From a checkpoint of a small transformer trained on Wikipedia: RMSNorm before each block.
MLP neurons of a small language model. Each row is named by its layer, matrix (gate and up: input weights; down: output weights) and neuron, and shows model dimensions 0-159. Each number is 128 + 24 x the weight over its row's rms, rounded and kept within 0 to 255. Numbers have three digits each. A neuron's up and down rows have the sign that makes its largest values positive.
A block is one neuron, or neurons of one layer that tend to fire together. After each block is what it responds to, as a language model described it from the Wikipedia text at the highest values.

L3.gate142:120134125182147116077069139139178074111081125126176128139132135117073140123139122147123194131150142072152104132136150117134143143132138151117134104136115111095104154139135131124083148109073106109083151126110130141140165155128126136164118127158115120132118121107120114153131151137136141148109076150148144124123136147195138144099102109130112101113130107132094114170096163091147093137167130150103106105095163113120125127139141123130138096162116090129121155128142117145121106135138108
L3.up142:127093180145078133109138171135122084098097142120133157185166126111109118130151137156101142128120115105131107100122160173194144139107130114105100155112125125169136161130176138127137142151132102186087129127142065142115162093153111145128145135166140154047164149148098137139125140165148113140123135097111154159093124126126113106111117141147115127151175125116137095121122143128068144154154138149097110138149117123120131141132115062133106120112156113128124124096120123132126143114132122
L3.down142:118128125148061091154177129111121146119097126130135143151145144120118121124172093135084110196124136125115145094154137104150143141136127106124143190167110096172139130159168134124156072116120113151135156143108157146156128091155142154095132120114122128097151122163079171115117136120137143120106158138141123146114130115100167130144149141121129148153130105123107139150126117150104095136116149127119152142129089153109123155137075086112127154114148148147119128157078100161160136117137148
L3.gate223:096121092117112129150085126115118101133126143094121137115169136141141120120168108148117151097166110085171109149155143174141132162159165131132154128093168128172082103132154106145129161155101119161106126115083111133141163167109107128151112100148149105125158120141133146134109128114126127165106076132161141084130173117141167139074170131114108154147117107117109112164117107077116141133162117113109164142115090118130111123141170144129125144115110130100142173095125132127111126137142159
L3.up223:101155097086150128122085131151117142129148149097135175094117134129156115146143122136150138132172116092134147110166115125118109140148150142112121100106155111166134124199119127105152071162105116158089115130115116115136124124116140125123129103137153175123124137157143122166140164158161103135139111104135131109125127110146156136165153124143114133141167094124112149132128104147108072112132120102146139152117169093118110121088148114123148150130112128097150104122143077124126146113127155
L3.down223:149096150171089119120109123126125126143077104186102110153163138133109131142174136170139109156146150096151161120175142133163107114112144085112129159094077156147085117133129125106168141122123140157119124150116134145134143118105118126130146118187134146103133114096062166137134118141120142142134140168125162131122165157119168106160204127082139114142121123128134128121116134096133146131150173097095129112143126125108105172099140125146146153130118089122103132120128155140153085149128114
L3.gate457:174170142179139119108123116092125121137119132105105111151152126144145083147112123131111127145168143081131087154130117163136150112123133124121130146121128111126142108097162106136152158104156088126140117113133098122128113131142154136133096136167118138100097136167150109123091115122088139128166108100132136142112182151117152159110126101131149158144140121117144073151109118130176182173123140103105124127073147122121174131119118116133126158131164162122155158124132107160137103137185120
L3.up457:114099086123108118100117158117196128141132164159130175107136113127098106109150079132123107066102073150126148150126118138119123185159112114165127118113115184162080089130144129127154110166146081159083138151137102120110122088137096150144104127129158121110153151083154147125130113151110112206128105120124128072131094168166101121124144070120114123125126139125139140121150152142088142130129117122090141136135110141156129152130121145133086159143116111095130140127131129118124162129103165
L3.down457:160123127166110121148174116110144147133113120135091100113111151125124103127134127096147140158155100149108119186133145129131099122099154148093144161118108108138143130136102125109117131137107144120157096125130093181135116164135134135140133141133090141151105153124161116132149117169174132103141104139122159144054139108108176121133127159151194121147112115142147140137121106115143149181094149082140138148135137124115107105122136160128172124109128130114099160135149099099106082148157113
L3.gate525:134128074102121112114149100138124121147143122138151135147104096146111113087111111127112073114137166135113118158129136144124153169134111105121149156102141149199139139167086101114097148120124149069149102145124167135127156159117092109127117113159157138152150160128132108099113118149140091139118119123133116096102131146121140107083118108129091106148121117142107126114112136124087132067206113153134119156095168161112119161128117135090133152128134112131112103147139160130132112165118146
L3.up525:108158148118107179122119069141177178145106125117153140141105139103066121137106109146131151142151140144143123124126152183113127174116145136083092114181126091117117096142133107137143144133104104083127104129199101086104142116124089131110138138152122173175128101156160133189151121149114129117162129171108145127119136155101140115141089134104128130135147135155112125135124109104101154130154118127115113115115128157143162168113125134143132162105137117110116104138069155128095129142079125
L3.down525:116141167160114116138125123078135113141119115139114130167133112108123156073124107125068116177113115142144136144126106128150127118128105154114122153105131137158142120137111119135103113126102083105130113115119103134160126153143135089116136134117120113105130123201120120120139150165143127123091139100138149139132086099119123120144127078191141119119130086108104155134135139111116154116126156137120096162132166118157137101089165125108121182128108114153183145123203179098147126172153096
Description: Date slot before year

L9.gate156:125112175145151103145190108093119112107113130138122131152102104140088141162133098118145136094143103152076123087137104158149110114113129153120139112117106120156113136142145145100097165135120147122130102114106153132127168119160120146144125143145128133128153122090116119102103110137144129086138135133109064114109078130127119172158116157218119104113115095095136151147114170111150028140172117118141156133118156103106131147125096131131131102167118141111150108141134125130159112159137094
L9.up156:176127135112142103114086127120068131116107116139126127130128173179145142147115160126089116114137171099117165072116118126133129137132108109108135091135155169178095140104102140151140142109135140139131111148123122099157119127103130105116147132112123129167147158071112124112095131091131172128104167161154106161158112167167109112108125147137176156118102132128123131129122103161091131135111119110105097130171105177144141148115092144166137088133143090161135125175151115140121140120110127
L9.down156:128131175118135040108116130113133137149138169139128131139137103163104138089118105126143129097099104155135112137156132103116109139149123133146114140122129148105105114150140103114120138142121107127114083101113130121124169128116102129095098081126154135058142169151143089142146128100105074150183110112117099117109098166128123132096169134101122090147076105129124136112106140150154093084127093078126117115109145199140100129118173104099124113129138146137109157147120124137116131113116112
L9.gate302:086136139116152115092179126151086108151116118134121096112099105150111148153170130146109132130109109134091120102145126056144119133128117172119113145175198112139149118091130143114129153153170148106142076110120165116165083160074074135128122119123146095139178114110115108120112141148145126140123137121136140083137128128148146145099126122151119125110125108120137133110153107161103121132138142173103132110124151131083137110131170113094166111118132183110155120128125147099149147112139126
L9.up302:153143118078149092075144126148147114064138138130126169133138114141119113155136123152133121160086113111145087123133136103137138121113139136123115123132116096130097125138122166115115163145137182113140096116140141110088117143113078106086118133105142156148138106198116132123094133118133180119174146119075109183167137137125139122160148155134106146094104153102153120083128118079105110094141130145110128167137132154095130142042150118129153130129171138100127161145128143179132089121117127
L9.down302:170111135146129089188134131139138103095134127137129129120118139162081100124129142153136113110104126104133144176113103150093115133093142149110118130102125142119131090164126085101104089143138102112119131094114126153164137113156164148121126126073124128126111156122160164163126122111098096124057131149104114148150170132132140135165149113110153114100136139121125133175146155124139116141146149083168160125106158131112137107134141184122112200109161175131168155130145115138096150138117093
L9.gate353:089069135133122102105133106152145136169126161089111109136138136121103117146141106123147156138183108104142160099088148177142102144103142074146100152125126070163123096140142139124136111117140078161113139092102115086116125157159119196140123158145139136127140114128121107136127115121146159143128089151176148109114112156127135150124144171106110166151126103149112123105166108126129134133172101118145143081100113113150154129157144160116130092110114155164150095115077112098150105122111130
L9.up353:115090158100134081172115136107133114117129098177085112117140144167122110134175116131164122089155124173104110121148108146127137128116114160080105106075120129144142118122099122124102129107121166151130171105136151144105128141117141144134119110099141125131156129162150085107167159123121160157142133131120107146114120155164147163117130110112110135142115142146132127115161163147107115079098135129113112113124151128115156098099159179153182141124139135097136140162079166132166144141118129
L9.down353:148127078169120081123143142112121137125160153111141128156110076139130092125094133128076099123151143129079127082146095119145116127114125140131171148134169160140116119112136117116116175147133115091092137129134136123118123095124065073122122143109129108159092125104147146113134151115107149076141136171110097138123121094135160113110144155147136125171150157093161151143159138109089129124104109142103143091132112089106141117143108122163133161163146129104086095098108157122110107161106111
L9.gate412:133147164155165087098134069105138104142158105109134136111184103167111117138117139126103142150140095139114113114197117121195152088121126104118158122127113120157160115155111108107162137124124153151145159132136136105110131178109084127124150118105108155142124125144142128085125128133148144112161092174125116156147127107126128159156172131104074112146145179089129110137106137106106111123105134122084142132120094136127090141122118088100123129099121080114138151149125151121153114165114107
L9.up412:137140159117149119161153145122101120142116103119127135162109155141105142136107114114150127128153110124145185109113155134135167164089127119151129135161114152111127133127168153121147121124128158127141129129090140132192097119085142161109124132104118173121135113144149096141122153122093136125124165074116131167114099155142118138114132139113145141150163120131096181123173157135132139146133077096106121149153114084164125141156126169151103125148149104155107135106171086122129086146149124
L9.down412:131132163131141064122110121098158149131135076145126104102127148151131139126143099103135116150155163132136085148183154119090149107109113141143140127118131095144112120155083121139089163162106112140123090105142154111098120150143143143105123122125150123175108124122113107110176138121137144142135148153152091112122120158118121119118130142121145142127129118124133113129167151177142099124105127159130122154081096150070161119095125137150147108118127161094095120118131152143107133172132088
Description: Digits within numbers

L4.gate342:151136136113145119138122112079109068125101121116129131123090142122104155134119111122116131150145075148110125146143128151091094165137098109097123078134129110094144102117128116139107127143110126093098158143128154135090163110107138140117145095135174121058130116102099104123121156139118142120135132088108142117136118146122104113100125152081142173123102179170128100099102139123155103130126124132120188161111130109104168145092114098110146157116095102136126092113151148145154107156158171
L4.up342:091172145145137145111122132107129113140102111174116159123115118125120155118138119135127165126096106094102157147138164096106144139123158124146149129149122147165133089161115116121088165138092158136141118116096128129100171095164113123090097080125113120104125133098116143124106164152117159153152101091089149158137127133132149120159124167108128089162106176166148126082136155091155117156088146136177175145059131088156146106140107099139113139137096118137150103125113138154093118153144135
L4.down342:173099113185116123102137142101095115128112120127116164114081135119108162131124130109158147123145116152157096126149121140160135125158103132165083099144163139136130131133109131142088116163065138150119138100098176133142178125126157142141136099127131132142135163123114135132160163099120141151166156109175095123139107116130143128111102182122126141152188130118143162096131133097120154114120167111133178109086164144154127137125154126108122178143115132135160130166122101113111135149149166
Description: Time-span nouns

L9.gate234:128104135131152130105100134138187148115150150120148102086086101160152139079061119137136121154099072108106099133113147118095106148123130157150166133150105175082137109152137150144094095164165124127135131121182099106128120128132115114165136137163127115168105092141140166112157131106149069117096104121134107099146144123158116117119101111158123141128153169152146135189094120153071136158159128131129129134107104096136134115132102124165142165111150076118122101103132163109152095113132120
L9.up234:111156149145141105162147087118162140126130111171129160076135116116161128124138151121119138093171163136114143172132158138089102142169156147118098155139101079092159149112122123126194117144136134174126115091106138128111119176109135126145106153141150134130115119142081091122137103096108090119108119175130132089137140127128097109141135096118103117146171130089094130119158122097110122123165089135147159094144138129110155149101132123133161128140103113110096085132100110133123146138165144
L9.down234:101160110108107133084125151136116128081116166120105153107148156113105123163151116120169145134124090144138121162142097144129133129139115145137117131101128172121133137101104131126122120164098091161122129112146147108161109159103144169116101094099076099122117160131102143158187114126118051127148167115154141130110133146162153145072137138111144084133121125126132108140162155087122142126132124132153101088140101106133097157128141147142130168084134136112145133104111157112103121116152144
L9.gate365:144092129137171117133141139118128116104095107099123128073136115144135098146146069072080154145125131145148126146135114121122133100145141090119164125122162126108196133122104070159096131160126117121114111131134109110123161097121146152128119126122144127125128112140135138135176115096150073135129126126100132133087158121136163148134072150113104127152141134163116116101103134158113140096149137094120163096136099122148100125103093161120108169146092143125146118131123114103132117127135159
L9.up365:095146138181161152126068108139117107093105074166109092117161107147147163100139145148151169140149117126070113127117084135100137113122142156155129146135125155147093108163164162108169091140179125134162120111133175090157177116155115089129141104161122088160131152115117071102097168087116088118120157143122158135107171128088162133165119111121113173118104145103135135139144094103132118142093170115129124145150113155128112146089139113170156128124122103111113139090103085129116150130115070
L9.down365:110126149148142090131151181127148096131102131115151140121127151143138102086129139116194129120168103142164121169150161128166139102133145143129118085164129158103098165102112132134148162112123118109120141102140107133139109105105134108142129126120168156138125105138117104172124167145147138110129122119145112096106127095106087130116108167155129084159146152147152142159136117141130098175186126106146136115107161070139114143134108138116103114141112103088120126139099174139130107097108113
L9.gate437:192099113158145148159142133116085081119114126155140169135120069075185143167089112125120129147094120117131138128085112109162114124169097107135089127130154151170154132130149149103149141121145128106122144111141137142106109104108115160122161099128088140181134122075096109134099098109138120108129145195130160088140130109120153136107153130105171096124102106124113099154161122119139126158137130173121150090119155105163156086097108124108154152139133135125132116159129164114127112127148101
L9.up437:118123100137180111101124128118114143132118153152115151124094140120126101127120180127106132118103128181131110127157130126146103100150134150133138114111151141133167112116130123133103129156108146127140126119098181152145157108126154109123084111145147134126115138109060132117203131127105119119169125113122173115143095116132169132107147176115132121163128117137157168153134092136154118123145153127119099112107077124134101138158114091066111094155110151181131118156139114145153142109121159
L9.down437:115119131090136143142130136109102084198119188165132134137148169153130132163145135176162135128118100122121146121142109114124162136136154138135103149131119116104138157140150105131096101127104113139102153127127148095127102119107138130085158137116143122116137069112105152098150173124155109193135111136146109125160113181108132105114114112100129087139146151105151135166152145093142155118141168155156112134144137133134161116156118119171121152096147159125116115102120146173122124138150153
L9.gate481:130075117154122115078166153124079149142131172184117133113144138156100131136143149135171171161071110137138133115135160158114091120094098128130140139122114128109104155098131151124105146112110153120118128106140145117103121116105116147098128121112137134117074081171121146159189136113148158124148134155143152148117162130139145143109143152097113154141136102165147095143125136191117105110146095132148147154127153129138143095133092091107171143115125138153126137185119106116167124095137131
L9.up481:115081128080132104123127154085117139120172144132116138125089107160162104139126120108188139134114148142139148110129075094120156118114137121108133127105076158111139130125178121155161131155155111113146149100118118136161101105136154155114182097141109120121145139176148159156122139099103106138147130127113141141154168126170160126169130108124158095151140092087159133127119119077154164133083117125117116124135159067158141132126121116151133126157114155168115131135112099140131113162125127
L9.down481:159159144102121127118125126130150099126117114102120130144131146143121150147114141080161209107117096090182136094144111152132165104153153108145105150102091144146137104125134112113141106117068132114141147094096140154108126121114132134129185145101157115120123073115153120112110109157155070142130165159128130134122080138069086101170109165090098126119122131132159094099146121051113156122144156124107134171121190091140141152108136147107105127151114136100125114122123115121137119147095186
Description: Word-initial single-letter fragments

L9.gate100:116136123112109128135147104077138167119151145110159144130145116129096111163113146117093150134121144161142153111164161082132148133212132157096110139090169141127087100129126136116107141090104163106132126080115147108152142162144090135116114105109111146114063110109113140132098145133097126153101137142113121128163113095172143147095119111126149091152097136154133131150151151157095127103122128095125156126113073093133159094158123137091153101153179146125159136161150093130064137178179118
L9.up100:133143123120154110119163144111149118107134086143115109123098109134122114143141158075078127139144135168119189110110097134083104129135104136144122087116120148143120133150133101112105111107085125123126160126106154133143189158130147141144083163105099114147069113104154170132134141163116131122162157158129129131117099172144137182131107129133152143129100103159163162111159142125142130116113133118119138157152111122132166136087163148110112156077163168137135148123109091120146123135110135
L9.down100:104110099099139080102140087126102124097112135164121129095145147169127111146125119094144134143103099100131140160133136181132153148162103102142143115080110155130101151122089140112106121142117159116112092157131138127136140143169076096160124152127124164156142104128121098145140185149128091162134130146120123164130126127113108095132078180119169165117142114112045100126138127116138120122106143117190094154134123091115107090165148176128122128120128163150128122132166133087152130140112132
L9.gate177:096137142161127094136135120111109179150133138140148123124106141178128133145140099174078134116152107170130131110099105127145131105128107138113101164100178092142151139125121113132115088080113132131179076106126125183089128123141097140088144111117119140113140142168128170124125138098117128107154136111103093149155134131144164123092122093121159127137137115157128142137141123128130116127145113147111111090094143100146174123107159094140144104158134102128124125157136146149120137154147133
L9.up177:120173078137107120122145148145130092177164122192109149092123099159138119189139137144129101134147137137132102127132123130129146103156163156146136114107125129128081109114145078115135130064103136119134135065114110158146159117164106150132140089108134130145092144133111118105123141134164124151139131112134091170103096176092078106101112149147149093120137114140127154127115152149119096115144128133112120140130145128173160167106116127129111153109169127078110122130155129110069118135139133
L9.down177:131165114117161125149139108122118132090158077146098104101106169113101128121126131074106094113169120170108151147113154147159099072129138135129115111136051110124115160100122123173136133133129098144097164117120160123110174096128141098159157122137130137086097145130115129146111113147111084129140107131090106122178119091141143140103147135109188100129152110138093169141120144129109126129106134115117135091129129111173146097104164116115124158119152164117106127099154195152109182108062160
L9.gate244:156109133116148177145125127060122136111078092137134118105142120125102134099152112158103159198110136120159112151119075131121153161170159150131117074125143138138111164191109096151161139140140123146131126160107122139100108142145137104106140146144122128124161109120115130142145148126151165103114111089138109139103123109120161171154128105154127133163138142126188137128138112124096153130151116156109133134138148081149099148121191079124144093118171131131138136150154126138124093119169170
L9.up244:135164147196097174115108153130128106140127156169086123118093133137153169094096143163104127145124111112088146152129100107107103147114159122144154168135140094111148133170117119120137139110117095181138155106139110155143142147083120103133158108131127113141147120135145122146129137095127130154071101109175116101066140064116161117127138142143097156134076136148123150114154163149090126137107096117138149138114119140152149122172148117130125110177173123117091136105132135153088161101126104
L9.down244:119116162106133164130102112130120137162142133112124128144146129181137140107156130079122142132168123151114128183117101151151076121110132080109119128133074110131080114109082129105112107120121167131111136127101154130144105114142094142136154126155147130123130121116146180131137127117142098132110105132131120115117113163164125103101062055119102149160150117137101137146141126123097135143113152152127124140135115175116148077151155154109107115138089122129174110115114095136120115116142126
L9.gate416:169149130076089120115119130127141129139147152155167139116132195142077117105158115116097141149118141156112056149128120161098126109099107102079111123153124107147117136104118075148140162144141140121129121113163150135137110156112142127110117147144152140154102125141126159090119111076114159128125135165109150123097131155092150131112114158158110129149136122120116093129117101108111118130118143138125145080126146142130086132110133135151142128134105148137135139105109125156161163115105081
L9.up416:113144129156136150152118106097088117126186096090108165123129121131141139062111116127117151118140132148137128145158141114127142156082139148085168139145159101161129113212125141119121165092133148149135140122149149122143133133121127101144168172099126090166093143159126129138128141142128145118130160093088113120155130093137096166139058120122118111107128149109128152159116122131161143181060157113172117140152091116174137154130091133103118155119160113167124141126144121136146142133131101
L9.down416:102118129127107129157136137115143099150125093161136091143101127125101082135099120105111145089112134128123160131101123089142139122101108153127125074134144157128067103153142135087140115129106143150123104155115117158104122132124162152133139103110136133148161144126145107154135129147134111154165087144149144123126131104132100099071157133159121156116123132116127138123171155165098115147066124132160132123172110144110101128112125146113147099126123082142150136096132150156133123139138079
Description: Time spans before later

L3.gate193:087137177169085144110136101097110133165084107160127065144137100136139141127113127105113103106089159104133135133113118107165116132141148141128141105152135126113124099125097128121123109106086101177188157105150125156134109140142110099101072131140127144146150120151146134113089128140137181152107171104118118157095138150116145135104131160136167135182129147150115185127150112101094186157137146162151111145109080152110096126138147119142134133122073140130141155141157119155132121137134137
L3.up193:121142101158109139124158151109126117103160109138098117113153163154124131134129124092111146149117121112125165142144112120098144138103162093169123100129136110132152095088113080107098104137089137106131133120137090117148141167132085070130162132141157140156157087092099103102114146101145155173120151120182157124128119133109146148134107147107107103136141116113154126104092062103159158150110107106098162156064119127132096135135111129112132113144079153161138119122104144118140150114150113
L3.down193:100127140109172124167108101140161122122100132157124125118103104136115148141130136133170127148122141152128117157118176145125091141157128199108122163177102146115145104159121145164123127148130121171117085155127049138133119135133142148106118089113128124119146153096140156178156150137173150108141105140130112151105116115133132165109128191164154183158157151143098154141127151094122148124137158165154135099131114140143132110124130143152124143134153138156116142151167148158139145135130138
L3.gate253:127169139146109132094138113080156152157130088106158158160114124158099121113134182105101110134131129139147089139118113132069130142131134110116141099172150124091131137123138106100137135095170115147152122123088122142101135129143070089144132112086125114134086134128115126084110121181115123110134112144127138114123131136144131150124129144112099145128070127144145097128086118137079133121098107156135112132151147155146090137109141111116129106106159114160134092108097123194156169128113129
L3.up253:125178168156108115091153118138098130095120069109099185159118148168097150165077159100116111139155074145172098094129109124142107131128104160118171115168114117147165144129147155132125137119130103124144128134136117172114087156114092111130142166119140093115154130121127118119122130126129168132131179174081136116116115151112140149118102138089126117071107113077146134113128114165116098123077154119106140157169138144139115150135124142142135108151147112129118133114160165151115098139143119
L3.down253:134129154118110057142140153107128122098095124142085146099150127168139125184122164108099158150136099121127137154124164153147073081134118081144143119094117137114135108140126117152135148104150078140145125104140116163172090126116127141121108135133129117121164113126073141128148158147141130151140141171141172118154118107116168155155134111090120135101124097108115106099199155122101105141133138130124157088174129123114140139144114108141148140109140119133108119111133131138135068172146150
L3.gate591:135137150110159101077141150088154119124107153095182143194136137127102119177127169137123104157102140116155126078106151138157119085104149133129101095124181095121151109085095113131087150105106145127116129073104161135145105147126131115126106140121138118107119105107161116132126145125088134124090149089096104120132128140081116084154136140103132109123140089113153130129124139159147140120137134116124172155096107101108087134162143136138102151142184119134157149071157139153117115131107131
L3.up591:153106118144163151134174124096143144175115106143119159147074150114111168152141157127100109111097066095141108146102102129164123121126114143137092112131155102091125148099177129120143149061175182066117110145145169120151136141143103126147104146100148119114140125112138098128114054164143119125103132112110090087145109111131133165109136095110082122156132116118128123135159101174160114148111123149146160108151092146145150107101102124163093142119114137152114091079141121106138135105142170
L3.down591:105183101148132111068147141158153135118134135130117105128104148102080138135147111130120150116137118151142115112118139139102083103189135083170155093183135136196119136120108154152122130104115161125136112098137167175141135116119157149142169157130148118159091132118084148109141151122063147148066167110089128160112140147082134080156161140101140151106110086102152144121147143103153142160143152070118090097127132142120126163113103145121107089125118151144126142110136099126119137120178138
L3.gate602:146182095096125134108142166115142086116110094139108117106148142102064151108140116118090136110135122117154132082132130104142120125104162159121152156144124157125129120119125132143169113156109138100101167163092083188150178124141125074150134109082114102100099118101130097147106141137136124157113117102137140123125124130114138142157186113151117138115181144147132101159118113138139134130126106175138146158130146180099109126091143136148133099130134147119152123148138154119110127128132113
L3.up602:113144132137118116117119117079144113090095143077134157140092132162098134140122117090101173156131120116125098130161142107147160105153129129077132120154141130096172110140151162162125147087132117130143104133147137125110127067088120131153119098118141142161174127154151152078112119108109141103144137135131109104084129132125129128112109107155111129147086094136106173124109142111165137116138158131096158115115148169131168120152129118115097120136152122109134092152126141132130177160128149
L3.down602:118176121079112157153164128157102096122075116171112128105147134083143086126146109139118131148128136132075181136144101133137129146116113099098128129065129123143132112124131148112120129124112126099082109133164108128061110133101132174117149107105147116056092114147107068137132135115080145148155128161105135115129103158172118129113122154092093164141124149152160082092130084140121111142115128121113144137125129155160122118129103123154125158100109144144112122157094158111131098147133132
Description: Mid-word subword fragments